Part of a small language model's weights.
Training: a variant of Muon for these matrices, 282M tokens, 12367 steps.
MLP neurons of a small language model. Each row is named by its layer, matrix (gate and up: input weights; down: output weights) and neuron, and shows model dimensions 0-95. Each number is 500 + 25 x the weight over its row's rms, rounded and kept within 0 to 999. Numbers have three digits each. A neuron's up and down rows have the sign that makes its largest values positive.
Before each neuron's rows, "fires on" lists the tokens most often at its 100 highest values on Wikipedia text that the model never trained on.

fires on: "ing", "ong", "d", "er", "l", "."
L4.gate742:482514506528561492508523494453440533486479515495503534503519492461508499494465511482546501544514473493464529515512526513519486446462496507555518493519548480459527519499458505529473472523522504486511478490506497471505515505496502497500477444555507498522500491484457525504543505489473436503
L4.up742:474485528473551533526510509514491506532500518491502518489520499490481490472442523499491522502533538486503511471497494500490479502503468500520525499484536487506518521485497492532522501556501503472499453475472528517531500507473523488492503525498564496517504498495488489523472466466520477430
L4.down742:492512449522469503490547510473501548508485483526525506546468517520528511499500481491510488483491506499494495465488512505508500476508515470479509444499528535501454492527518529514497452495491526545508460504512477537501539518519561479488516511542484526493501565494468463554479501489496461546

fires on: "b", "f", "ab", "ol", "and", "ich"
L4.gate273:505455495478489509445492504548465512489515491512521483487517531473507519507519453510528476495462497499511493477489462498495510482542575536506509508508488508506500479522476495452446528492533503473508536521514550516539466505522500467524504501467492557504501500495562517539523486533554513453
L4.up273:511492485486538454444509464520535512471499500517493447475539514497516523482532507451512538546472506511483455516464486512484479491504456485484495511505522474526498487490494514461514523501457545487475504485504507511453550533555519522521493501487473451502501475520484500470473489489467518526
L4.down273:521505493437468494470485512544493500525492544529508496509473481465525518495496465522505481497487500503519504479492539510509506482509549511473510492476488505502487477481460524526445486522565480481499529482533530479536512479465497481535544437468486532482456476498550501507510501477526476496

fires on: " W", "qu", "u", "c", "W", "s"
L4.gate75:516499466510534575499502530497469494497494513537520465527527511481529459476543489497515497521464507517482479489492509504548511505524528513480522521487478482521437456500528551497515492472477468495539538461505542529529501513505494478520483470468496531489517495507424450542495503519492469535
L4.up75:516476460489513547544476560508512485508505477498502515555505471494468468501473463455517506495501492497481476493501520478527495496525559452467469484529458488467520473530498523498510497506539476538497488504511554511472473466489509479491461503510487533459501519475500520503480496475486476516
L4.down75:438536489499505468548506498467524500533502532458524508508548504533525474451473500501528507530487498490470498465480494514514519509498520545504471483516445520503481503455523497560472469454500544449453531481519536463491491497497498530482496534446517527539512499532468475501470476510484508497

fires on: "c", "ab", "it", "ic", "L"
L3.gate127:554520485498526504514524494502497482482511496507560505491466513480548544512560525458477473565510509523481476475496534492485503505489503488502471486510476484501476509527483504492499493525507506522504519517529530486515477497531458507494494507516508481514552494470529505493497466463497503522
L3.up127:501523503503481445502499466483540512486551500503467488552521482520492511483513471525452478527491500487530505483482494509528510520517494486532505517508461481523479503533477499524504492499509537457464485501502479496515517470474508449490576522495475506492510500455479483497543479527529548454
L3.down127:452462490513516548530516523508505489457507515487512509485469437508505510531511485449532495494503530485487528498508501485497510507555536503496505497459540489467496473487524523455493493552480501495524488529509496454465480517556467494442482479531513470471513526509529450519524459506516515514

fires on: " H", "H", ".", "h", " h", "S"
L3.gate737:471546505506497487519505503487498495483511476490501505443503512516534508494495484470544502464468484499503537444502527504518484509509527534517472502486508527510516510516545494489529521513508568504493511501510463451509506495505548466519448533496507447505485488525518498497483529510494484524
L3.up737:537529531516507513489461481492500527520533457504489487498485491526477505494476516465486463526473511498494472459501444534499533501478470510488484480498493472468555457500480459497482500516551525497521510466536513512495524507489503489454519513472507476466514451483482459491517542525498505524
L3.down737:459511505517497489497467539507509519507452517530533527472464505499492486477492501521537516487492488532499543530491500462460492489511534481529520482519530527488467500498481496503519451471456476517489487486488469479511448490531503536509500521528482488479483541503488554482536457507479507474

fires on: " G", "9", "le"
L3.gate75:490511511487478520481486489508513506477552487514486501481537530511455503520502492517488504438509469511533524517494485502539480495447499485536511472500481540474487476547500506519477516474459488528481481549484532561484491479508501443476481496517478473487479559485522513432520506452497450488
L3.up75:473468474533481541490567520485509527488483471532501481526503506485492492507533485484476466526532494475537514485493470515502505530484482492485481464520464489481487513514524539520482524495493516510496568478468527480489492492508499481510525458496492519519480560504511502458526524492463514519
L3.down75:512498492495491515511485479504429498486475504472525509516472466529535519502466495537541497513499455521526508523569497486494513508542505520494497548488482505556480496466507496509516500569519526470510479506511472490474528492524529535492513544467521472452493505488510472544531501495528500487

fires on: "5", "8", "7", "9", "4", "6"
L4.gate586:520482568505498558481472474511460490454502522479517517502517490500517517533462449486527533475539493458493487461526504488495516475488528505497471564524517467485503503537469495517469506517487476535508472499485540503524528494513520489491509492491542467462520477512465521509495533462470514496
L4.up586:484488537499493505504506471520465499508473501515542503497538451519470476577480467515525551505526505452490493497458485451491485515505506495526474516489522478502510456536498520486511474507537487480491502477449525506491499511474461478468488502479523478507527528520506506535510483476481475489
L4.down586:482538499484497456502517533475514512517562525500538503510480519507497522484497553524479507485496493529494528528524484522495504468504538540497483496517515496549502475473487448532461484468465495508454497519515489526488511515504529542510496579482493526494552468491478507489523494510515532478

fires on: "r", "ol", "7", "a"
L4.gate91:523462523541513488513515496508530465488486553496491500484570515462503516505507484532530516489554542501543493522485488500478520506478490514481558505463532509516524480477509509503464456515494488506460491492469508509529548516552550490474481494458493514481508482512495486491485505509517499462
L4.up91:471499489546549500518512524529500508515454528492509504512505474477504523478472492460506523494488459527509495499479541476544542503512496496461522521518512513422514473466481494459486482494547526454494493521486507517495499521493495471502458478461512482499484473509541528489509511511481501483
L4.down91:487459474522481431522528526520489457514505467522450522510512515510493501515565495496472464529507492506485458501504506503515475492465505540505537514493505487523497543496512521529499459493528472499459486519520478454517479486550509527532529493490509518517458494520503481502475543516521461534

fires on: " J", " N", "−", " are", " G", "y"
L3.gate355:491534519517497469458436466508508457526499518529491501530493508516477490499500505483453478500529506442508466502447478488505511509481507489505512496509494529494498422485505522465500528489527492464522524495489482512494468524463493493486513490543499500556507493523489502487465445490493472494
L3.up355:469491496456502498480447519520487482527567524512517510447512532479545472502554468458523506499529539480496449512491453493487483451478520508483512494498540526515549484507513497526476472507524484535493468506487509498471504514505493484500485509478527512481515517487491498443488536527458554479
L3.down355:496510460563528490484529511503523536499501475502469478536473509509466498486505496511525473467506499560514505505449476508481486505501492469484504517447505516498453451475495509465475509489490498500510510489463480518467503451537549487492517529503495543523509469479514508571497486522517466531

fires on: " l", "ir", " L", "od"
L3.gate272:490500528470450468511486488486466513527518490501474503478494466526453495516445474482510513492451489511518527520527501515494546515472470527519523504545454520559486473534515504439490505480443506532464544469509468507484520479510474452515506478487537516527466483520509497490510520496499494456
L3.up272:508465498452459498491524493497502462513476494516504500512492541496473514482515506496492543499463462518502486511494496479483527560532502519552480508493500513465477501458499504545538506478475502468490497499520510491496539482531506496551527449522518524474488490541462517496505447488555517508
L3.down272:529517469512541515498479505523545523497465485482511517500483533485528517508497494507494491527486470485504533457497495509513484446540481473511466508496502464530505474500518492491498495475554473528505491553507499492510468526477485476483523505510507547511485485464538509510490557506489522483

fires on: "9", ",", "2", "8"
L3.gate483:468503479485504452525469510504505499539476504471488474509509495529507488528478473545486506499474483479529498533488497500453512455500502460491502507473495498458494506493512483443489572481521486547506485497535483495505488484458452529531478541514526517446535552479527483511521523487491546517
L3.up483:492482521526485454473503559531490530500527492448476521507490516495489465478496518481506528498513529502469512487474512497538473526493502514473523478463507502546514538538506506480474565474500523486501454503503496510479507477464534515524525462510491478489487526510515565506529516510498471491
L3.down483:490485510450516522528519491451504497508542467547501456484504500512518514515468491511490482504481532521546482530552506492475559498509490499511529507482506512489483503503490492536553467463445522471504533507508518498473473510508464500496475482487545527466512470475490457519485461432495518545

fires on: " e", "E", " E", "os"
L3.gate530:497497498556491425503527480475486493501527496483509496473467505495492505477469509507504427518535495512538473498473532454508542493509490497532492500508572484521497491499512534487477525506518509520480496508529494515580502510509503487489496526535473516531483506477508485545464498507538520455
L3.up530:509472506512509476503497470536489524513490495514533464486507497477451489504510530491573513475507477527485492493514527491502529493511484486523474524493489499485526440486509519467539540514540533493484493502503519503517438527512519506526474499532453509467509479521573452494506524520496519530
L3.down530:527540464496525513494578511492523512486504504455503489487539490534494505482516500515507457480489513465458531456480492523479527521491514507485490462496528479519500493504518524531512528504481497473541525547511526497489508465472469569485486489532543484491480562508461485478521520501490481474

fires on: "il", "as", "ad", "ge", "or", "is"
L3.gate686:517489547479531515473507535511511510536473497493485477515490465479511468505465496516461493441544542518557526463488480510495491503557548482493489508481469507499486502470500515491531534475472503454475497472510548501485442515544538501456464508487509511525522476480519519458467505509495487466
L3.up686:476449522486484491483517526499504535511516520543521517477502468491524521521490466477475514477500517530472508467464490561513455489484525522496518465526518537476523476504493497498458475479506493535521511520521513456489515516517467524511512493509501496489479501464515478484492462480436483509
L3.down686:526514480465489530510531472487519477474492538475495496514495484511466472512532491455484576542540487513518501474526505524503504499525490511496492495512497501518520510528505483539492543501518512469507461491460501525500535482454506479483472494454527481484519515495505508545499485481509515492

fires on: " H", " h"
L3.gate764:493501521533462535526517458514487553495499467449479503536452497494472488484506470480504488536500469497470509501508514496491523531463504514448465481518523514497494490539507550475561537505479500553513533442535519483521505465500473484483492490476528469526452544530541497526510505479474483513
L3.up764:494490459492508518513501449495523507526490489550487504509488475481445532511500477492502492481502492474550514508481532508472482479464508444490517495516480494514489507556466471504540513524495523473490557511477523523462512540531528520510494506482476473472525483448474471511511540508512507544
L3.down764:536520536524507499514511479525450477478521554467535527509516509491505533500505496527532510533511505511450501450531517485473524483504475514467474456502497473478508474471469500491478497499476470521516511458523534490521486482523520490471435482469518436525480528528537488522507467490492461449

fires on: "re", "ir", "s", " to"
L4.gate52:528510526498501553514480520508472456490532527491528459498492511492477495531508446518491510506548510524521491498538554472505500489500490551553459489493462485456550451506510486494492513481472542471489535477501506502466511496529504480520501479538489517494498469506494491500527537488509526447
L4.up52:561509474515533518493491489486469494507480528511522487488514451480498467495503518499483521479474481482526501531485467493531507472515484459539511476550529515451518500455453495507478467504513535469520504476495539465427474496508461492489529491559511493486559517496530508487522565484473488477
L4.down52:465508501477516455463482495482533517507514457531453540510495524544498532486523490507512525500536501558489504496509528520477481534480490526498498535459491468523480487511559520498489485498516511530486490513453474543510542473520537507477484538453537496518451479494471495495445508512507498515

fires on: " J"
L4.gate448:487524500510480519481496551497477510514511482523508514519523525514508558506492532509536520518550507502475488500478483488480531494488559522508512438521550466534504471462446477525501521515505502517461472479476504496498499471476530459510470458518539531504508499523498464527531462504512506531
L4.up448:491510536454459524455512503565524482530512503525498472479477498508517498517522501532504546500456494520509506499440476499517499486500520442510497487490526493473490519515510471477437472460526494500499535465507473508483491479469503524504523504520510504451497524487502484518500546522519517516
L4.down448:488524495535462462482490453492555528494519471481500511541507516489485536455474524491526495472510528519521481479500499483474493444507521547495565480499529483518446479451489503510516527477504467530533487516491489475443477476507501481481515538498500528507524490513468526522535509504514491516

fires on: " l", " L", "L"
L4.gate576:493522435546511463486487479539522522528476511515497485468493482494537481492505454514496530505465483533515479520494512506518507563521472483525507492487515481543536507486514511449494523480525493547494497455550508475504476561488466471484531479485504492510432499517436503465471522518507512496
L4.up576:501491541511497500551450506495525501489495476474515488515512541475496460506545509496520523547485501460505511507486485461453478550511508544530537489508466501490480432517480490457488466448523523478505491512519492507490499488487451508523496506519519483509476509523478479489476501520459531479
L4.down576:537545470521525475540464498462496486508498519505526470473500519499535473478493446545485492458477463559514497517499492485494466531479515508496513481493523502596527482496472535534521448494546473520529509488510461494460511534512468470507548510489524497478483469502524507501501502512519476493

fires on: "le", "en", "d", "e", "or", "o"
L4.gate303:513488514482524503512488518502518492486533505517509475544529500451483515513461508490497574501478472537525511510492476446523497445546474516500493499520450526481526540498477489475500502490512451501494487531501512520518461472491476505490474494511486548515482513515452492472493499485507471513
L4.up303:500482479556485494545529488480594501520488482491521503548548489466469461495522490503500462483491482471473493522470479465495521492534457532530519509540508519507511513486488509523501514511524542484488489494465496508511520526457459526491506479473482498515499481517483498527492461487471504509
L4.down303:488475518487460499476520494463510529470462502480460523520451455524484541543502514474489544494533514497494513525520527499468448523481540446516460503493535506514510515517518475488468496521520501534479507490494509513480497512517547467518465493520517499478507495507512508431469464458484536507

fires on: "ions", "as", "ers", "ad", "mer", "er"
L4.gate755:515506528488470525496449492497505513534513554499456519489489456529476481522495499477490502462554540471517503490490520459487519481473530497498497477498557502467486522492513480457476557502501503492537503481501484480492479496543527510441526509510505498532520483524463533533491479516504502516
L4.up755:534542509494536526493463526509485522484483488476525493489483496459503518525475491485490462448488523504451558533516476496501469488534496477482454549483487549515544518500516533466496521528536464481505467502513516495473492438484518506476512535498532520529515517537530539496514507492460457516
L4.down755:538495558531432497524514496502481485488531524495491485532512515514510503514510507491514502529486485499564509487530475503517476492563473497555470505499510478478486517485537516549481490461474461494524443489510471497512516501548536497481497503462516481470481471505450525522510499498477522504

fires on: " He", " he", " F", "o", "e"
L4.gate737:524489490481512472508472506500575476511521510499517497438513515487534514483519470487503517508488498500510513513537511510513482482563487482517490508503497506467483452536531497490505469485503492451499493477491490490545479477508501531470482455502531487520479489533502496529496540509505507470
L4.up737:478516501496501505521503505518536460457507501479496479568475526535506505544502504432503467525501432495495522480536504467512471515462503476483491528475510516464494525502487470467476505548539508513487441474504501490488544463505447474501469492550494491512485496523523460543497467501525487510
L4.down737:477536505450482505511536516484491523497495481490496517496481424487463497505508497508484524439526517500497503514516507508490509513520528482509506510494530510522505493487494516473498441465486457510485497494499510473505437489500531520520487523465505495493482502472526530504496544493490517513

fires on: " J", "J", "[", "?", "Y"
L3.gate23:463515522501521489501501502537482514544502551516479483516504485483485501478508504464516514502512507525521508527436507487470520501443540466471495500523513476531541477506470518480496459523529466489496481515488495479510505498488542453447510505500470485494541492546550464454509490490486488545
L3.up23:444496543499482502513467464530511499488516461536480469516511520490476566479516476512459510493482519508476482490472532534508493520437522469485502505518492471488510494507529479474499490480508475519529491519487502522520463499454472501488511465523493482502489472465553510535490552488514509523
L3.down23:542525520493485492511492513489471544525471516464506521503500528479484516507482482506564464495491524448487530471490474517503505462506516503492480504486490473518470452478454477489485503488488470494527494465499530506491519421543540533478506497532483540517492514504483467517476483491528481488

fires on: "9", "ov"
L3.gate62:470511459471524464469516508517514488514513517528501497484467447489474465465515477480482500535468456533514528507510498453497539511463502459544525500520520537499521473534532458456514501485524476503499470506506523515481486498480494524497468528534470480474500498458532514474498496486531497548
L3.up62:481497503484457490493512540496492530546487489490496513544475500480495502494502489493533486497449513506497543452504461466470557492436499500461479506495493515500478499490483482454480527525460528525542474522526471487483487547465465509491536481520522484548503492508484534487537512506520506486
L3.down62:482495498464484528510468456497513524492514497468491516479504466442495499502504466484478532506507516497572523540571510511533484480522488516516489514503457499482468518474526491517520459485545508513505504486494479500547543440516497473484466511496513485427468504473495479535497491506495519545

fires on: "ra", "7", "a", "b"
L3.gate348:479495518473492521544482502498503483492490533496460557504502485494512478498507494482524488492464475493535500484498510478488494485489496531497549464531535499513552453489467477543538516450526500552502526470529469489508512522475450521541510471429470496524523472490514495470499512533494499532
L3.up348:458467523498500470526525506527532522521449516508472496506488509490543543423505440482513477482498489529479545498521493485506496485543499472492516509558509536504511482487510501497483518483498498525515513513529544505495512515495505466508530499447493505501509492535505498448486536538489488512
L3.down348:513524507493517475458546502518488532491483453499473476487493516493467541534495490502522521528501513513503508492476524519502507489478464486538494525492517542546449492508488488481512468508450464477543467508514493526532524493527481506523481471496523517475470515493500524498510501471511501497

fires on: "an", "t", "e", "it", " |"
L3.gate122:506505484503521508527536486515525487522479467475503521476489490529474513490459543452527502479482517437454505485516503485547533490489481511483503519505474476494508497511477486509523512523478506438507507481502506495477480496473470459502532483513542514506497511499478530482474480528457533522
L3.up122:528462466502523541458506526491510518460510489475487513493537484521461509518490500449512505512485531484520481486470545504513471476526477444516520497476515507504506513474513528534510463525447513509474476503458506476523531495504499505513480482491549498499508519508521469480465490539482513522
L3.down122:471473547529469465486527479512485510533513513508499467546508522436535514492488515521489504526509515500449505517541488518489453502524510479476434492512491483481518540517539429490523514506460503487513548468519465517519496523513555504466471520489438487535483504484493529497486508471497539483

fires on: "her", "le", "S", "he", "C", "or"
L3.gate231:510526483497504531527482483491520467513517468544494522488510505484523480484516523480512481527501468524492499493459505489533507480500464482493512509496504457505474515486541456528502502545500527519501529453525453493508471492489490507477514526531511497533502493540476494500528467500523504482
L3.up231:537481497539498505533476525489481495520523469474491448527490526468495518479489508532495504482485497500494499478489487478522520482573503504510520495471476444505483470532508512504504535512503531531495509485493503509537475501526534481509479530480491473513495491512490466540495523489539476506
L3.down231:499536530504498458509484458490513534489528510475524584519500497485480509518493526466514510486493534483500519530469511508449491527449449504505495527499562529492504524454521470501476504503485502456562505506525506494503522518489490512442490514513530501451526538513472508484515470512513541516

fires on: " e", " E", "E", "\\", "%"
L3.gate255:516489492460498492521484492484488467463462530442526527520483483509506532517517530515542515506445525510518497518497511524473501526515489435510506485507519513470525481476495518480524487553521519513515468473536470480589498490516476537479520439495484531499458506509510481578511519550532492512
L3.up255:505452511478500491476504500462510496458526503470508480502463484514485535520536492521493450532480512520489505498469495533493488508451476494501503545520510500503510506490569543497551485539514512516516475488520492469496488481514500508492511488493504545515494467472502507535483524565553487525
L3.down255:501497512524493515469525500566479544520487479512528461551501494518503511511510509504538482453470500506473523473444508514512509492496464518477494515497476535518522475475468489551467522480450506482556468560477578501493516461510510483530486528523480482506515513494509484520458508458496493490

fires on: "l", "ra", "w", "R", "Ž", "a"
L3.gate755:472488509482532470532490494499528510458536521536520502482502529494511502471458470533539496466493500512488522488508549470516487507488507469527454519541502524499549464539442498492478504497508490503492497506514473508461492528482445491501540490509514509493521469512517501508512467475535476514
L3.up755:453523522453498461498509547487511508508490482467511536503539475485509509522526511502523541473475486518481495467459508463520475517500508494538497498512517478500558494455526507502486496493487471528509490501532485482507478495476507482515548514478510488491484513524520497464482474493492522502
L3.down755:532521492514499523485492507486526504489502522490469465491473527506545480530507527510524490572523499481541535477479522481485545514488511508487524518506493507490474497547509464480492488488500453502471454488466530504523506489523476477481485490518464466478515484480532529482477429579508498515

fires on: "1", "5", "6", "2", "9", "4"
L4.gate492:488543521468494549479510517501467500498516509493498555494493480535502494476457455453498517475534538474512532484504501518533567514494511535489489513528504438480503503501484496454510508519507454497488511534485516473491479502525507444519478475452525482505527494501507530507476518492510505493
L4.up492:473497484514492484490541536501544489490466501511499451516518491534489549509509465453486508506531572513493505468525492456470517474548549482508523462495476520466491489491482479492494529524526518483542479515462546477501503480507488462494488463495508555514516486493518530535507512521500500511
L4.down492:472522509503516519513476492470527531467547511541509521532435520565488429509488514508452528484495446469466532543497524555484493514496506522493495540523514494519518483506513506496536523459438519481496526482549467482495503493514483535536493508497480528500489517490482474470512480532499498566

fires on: "an", "if"
L3.gate620:473528492493484500513527490480478472510496486503533513490500510535495536509526494467537537510508536505511512525554507499511489490488571512473470502508452493495506485508507477487500465502504511519507521501550487461524511488497490509492508472500511491477450487485470476513456474529476460443
L3.up620:440534494498514474546475498494447444494521481479531502506528526489490475498495514494555504500477509504509490477548515535516495517514539485497478483507441507470491511469502471503521505545513478447503524488519515516506480467468496497499505501486487490552520488452533538492467485498470473461
L3.down620:561483480498500510523534495479528531513536534468500508507450475478488487488509510481479492484461518544472526496504529499504496521492473480495497463518510543457490484496485487493505474483523485436538512502529465470484498502487495475526489463471511513491496564522531499523491479504515469464

fires on: ".", " ", "0", "it"
L3.gate261:481505472494493511478496541499484489498486432503509509514539514491494523536529487498540452492538542457491555497526519529477489436488476471558495490475501457506494507538488496471489501531498535495506483514525492493500484538541473503457519483479519465528508534518495481538484541516473486498
L3.up261:530536498511516484453475528521523500549493503506500517486530501530478506507476497557476484553551509499495500490536490504482509498482485509523541486538492479510495500500492517484490481466488506474518530471482452478525513523475479458490493525469492514502532534480482477500492468513497490446
L3.down261:466471473476494511484553460510493521453534505511483449509487526470487496529514494512501491484480482483490493499494485532535468468513474537495488485532499534522472497505498507501475504491513502522482477498511520543486484512498523497458491519502516522497504449482513509493517472477531514532

fires on: "r", "man", "h", "ol", "f", "on"
L3.gate248:425507479559479504505530515502475492504442508488469519516563499471463523503502442529491536516512502494463494518511493458504508509456519466459482500505534532505486502517498527518509511486484487513475500502491495449494515516516519483498463466513489517476494504502512492536540543491508494505
L3.up248:497496465481480467520526480509500473493503544525543515527566485502522534488477461510521499478487515543454537510462430487498499528537516520531523499512511541499496519498500493499515485500487535469530533487537512536493519507491508474501499511488517518471517507506502455506549518503441516481
L3.down248:475526451501473500508502522488513499515560501549498469521531505531474471484512506489475488520497495536459471462577513476526504496497490543520534520483490519511510478509480535503489481518457499532456480492450496469502482503496535496480513511487483535460498480497462510546466527536510476468

fires on: "u", "er", "g", "qu"
L4.gate301:458508535528511490505508505449482491535523506557491476543470523515475459470525498547486517522545499473471511487510513474462490492497503518508552525537447501499478492514501515465464478495544491482493569477518466478559514496523545531474483498533463496505508529502444488477492501510454540511
L4.up301:493458489463529499518509530530526483504554542490537504483451514543508535498479518476507509540528500484458481457499528468506500521489521459559534527502521516494522440517471492484509459503518508505509479533504525477482498476515498499479474485542489541487482479503438502505476471498486473522
L4.down301:532498496535432494495490519496497500509521467446501505512489514544520473474511507500488481501497485532506519535506454521575512487553484469468473522511529524501521492467506491485533465486484487501493512530527497530473503495517485484503486539460522501503503524480538529520483490505505531505

fires on: " In", "8", " B", " C", "uc", "9"
L3.gate76:517473492478503490514520506557519559536500548515504488473499490453547517442482502511487501487492475496463531506472461455501521555502551498482515502500516529497480509505552520496509488507517494443485525496506489491510467471488438491491490539485523501520513526506502455490540539440530508502
L3.up76:494480509491516491521513500474473531532469468481511515517486488501508529504492447476529501524496532468514486462487469500494486564531515487516484499487482481463484459485483522503509514497474507488497515479502485485482526548547524445516503501509472523495456522491529497468526557493491565477
L3.down76:529525456545516498467486482496523500513522529469477456497535483478506511496503455497515527491484506528513539470509541547562522440479494518503515524560514497467507527514483463483504478499516513479472524491478524571469472511508531533486462493483540544453548452562460520520440498479531495493

fires on: " wh", " that", " h", "f", "t", "h"
L4.gate680:558493486495501491544492484507514504468487492498456508480461499495482505456472482509490484518551536523496509517504501508464449511495539492499504498456516500462469530519468516510549505528475451481494520462477500508507515492510468529494455490527507520490489523527496489520504493471523440484
L4.up680:483512505510518501562465530490512474460506469526483499466489475500517435522504491474518517487486511527472503457479531499488515477491518488502491488524520496516480502519475513455478450552487489514493490523500514531533482508532487493486471503439518510487503482494484468548529566513536475530
L4.down680:504516495524512481486509506491496506490481493488465498505539476523499520458501499509496469528525499486503527491490485500478483517491440536493506459539456492472506491522487493520531512514495519510476503505477529488539486510498510496508523509501483471481512527500539501497486450501459503475

fires on: " E", "M", "E", " ", "3", "6"
L3.gate754:495507509483457491508519480503507418521474499471488485553500512524491487552463540529501509492455508518542494510523500496445546501458506498456552539518530516509493464482507500503483506514498486551467473477493516508543475470532485493514537490535529526495482494495475486547454509511525495480
L3.up754:498488522492477534527502501493511499498466451495539489507525524523523480502526476515534532514512504532478509509534514506518503513519480459518494526497498459512491485487468451510549543509505505508493482466499514485511523463472489486506509501497550472490518484490509530507462529486537456515
L3.down754:469474488555491510500531511532498493459502525490490498491438467520472494586510526456496499462520507457463527525482531501504517519487526574509505555496514505506515485488494505507491519466517452507539508497489496512484500507510470522498518481504488533519484519511492452492544486461502482493

fires on: ":", " A", "A", " a"
L4.gate765:500489526460526500518466459533508457522522477493520526478521545506528528535509479500446505461532502487520462568508497503487506513542484509500475457473535498483501525523504486469503456478468481519462506479481512478506512524501443522530462513495485504514511501506506523501489536461527507486
L4.up765:488502518533513480510521503472522503510506530502449500464501490508511495493494531471517473530502509536521521524493487491456511512498497525498521492480511537483531475535499480479508465466483507473533520528484517469457523490484476485544495469501550486473429527525531478479529509465504530469
L4.down765:505485506486472536501512493472509510506501503497475494547471507483475490498475488508476549511470475491452469491495516540483473527529530504503499481537494500539509500457460513486484501503523515519488492519490519516485479503509514504478528515517449488552555533495475471558536505513498481509

fires on: "/", " w", " |", "ound", "or", "he"
L3.gate706:542540462526503519493510493424500517554478482526545502497479498513513505477499491516469465487491469502552520521494512474512480487497527528487499525488513445504486522503514443478494494551538490436535505529524456514503447523513506516492491493438447514477503479540466486481471486493505537483
L3.up706:490514518511486490473493510507497521516492521459562480516540456523502508495476485503487494509488474534497491553513475490549514479521508556459499484532523490500517509513503454480493503503494492541467527527461490473485444450500515498552474473462496493516494485464474495485491535500494514522
L3.down706:497525500475473532498485451483545532466487535523486480522495494518487512500508510535490535510455517483486507498455517516520492470462508499554481497487465498495507523479529499493534481496458523496520514519500490511494485481450489495482511529547508512520510526553546509554547492494511522479

fires on: "1", "ity", "3", "2", "4", "+"
L4.gate569:505511491444515534493522488526516491537472469434523503509523486514499504494468470503510536505538504465490535479490498491508515475494541466478479484510473527523487487500529516513507482495461474498549515533511498483517527511547459496517488534475505502496540454468541449491460546489503499500
L4.up569:515509450492494514481481499510545517468497512500469494496511521502483510490499485472514505505498530487516515476493514550483524476465442505476498528480523478521523486491550456504494481506532471513527499475511551510498490481513525472516451514546539498520529490509516514478449520502474473492
L4.down569:505491520533492500539523509494476508442460528527505520508510450499488504552497546478497533468556514479473536492471482483525475474498521489511484507501482505494547499490501556491500512476470498502529509488516446470448522511497483498545520510500457456484447522489464490496534492540486540503

fires on: " J", " k", " by", ":", " ch", "J"
L4.gate344:508474515529481499502494495521474484509480474499512481523500520510480503433529527513530479518541498501480488497539446480469462496474515495522495522523503536479474517507488478537500507532503498469508513444460512467494496504469492455481535467539495559496482509499551471493504459481441487506
L4.up344:511495519459507522485490501522457494489495501486525494526471473507466510499537484461520498541505465455515495492491501505479498518478544488553486464499527525498492472524472477531489477492480480570537481475475477460518544510498484481521564448485483537489508478479509514481502505537484483535
L4.down344:488528483513499473456508498476556478509517493482482485480501524473506508521460512526507510501496512501518495474519539466511530482469488483453487505507497490460519498512499528430502520488497489468533507499503526507481453501481539541493494541492510435517517512506460511532486481491518517488

fires on: "in", "an", "ound", "it"
L3.gate290:535538474511470505569506522556521492527458504497524499486484520442498492482461521503465450478477521469502516517521521477516515528515497532475456508494500496508500491517480502498504477505538507516517520502505531465543487513476428489488513487506459484492508519507486468496497500471447473533
L3.up290:478510452476556476528530477533503479497478475511509527493528496529480490445488437505487491463479535523519475480505467530513480477542491536470473542508506503491493501490517562487499510479520492520502525502492514495516461521473515489523523501465476481533484474517498494524471493542473473486
L3.down290:524485495505454481482505497527497525516532505456502518494522468461501534489448530512507497494488525500472515485503525464499517489498469492578454455523509535538449495572472497504528499502503499500500497498482496444474556479523513522503520524465518532496526505507508474502474485447451517504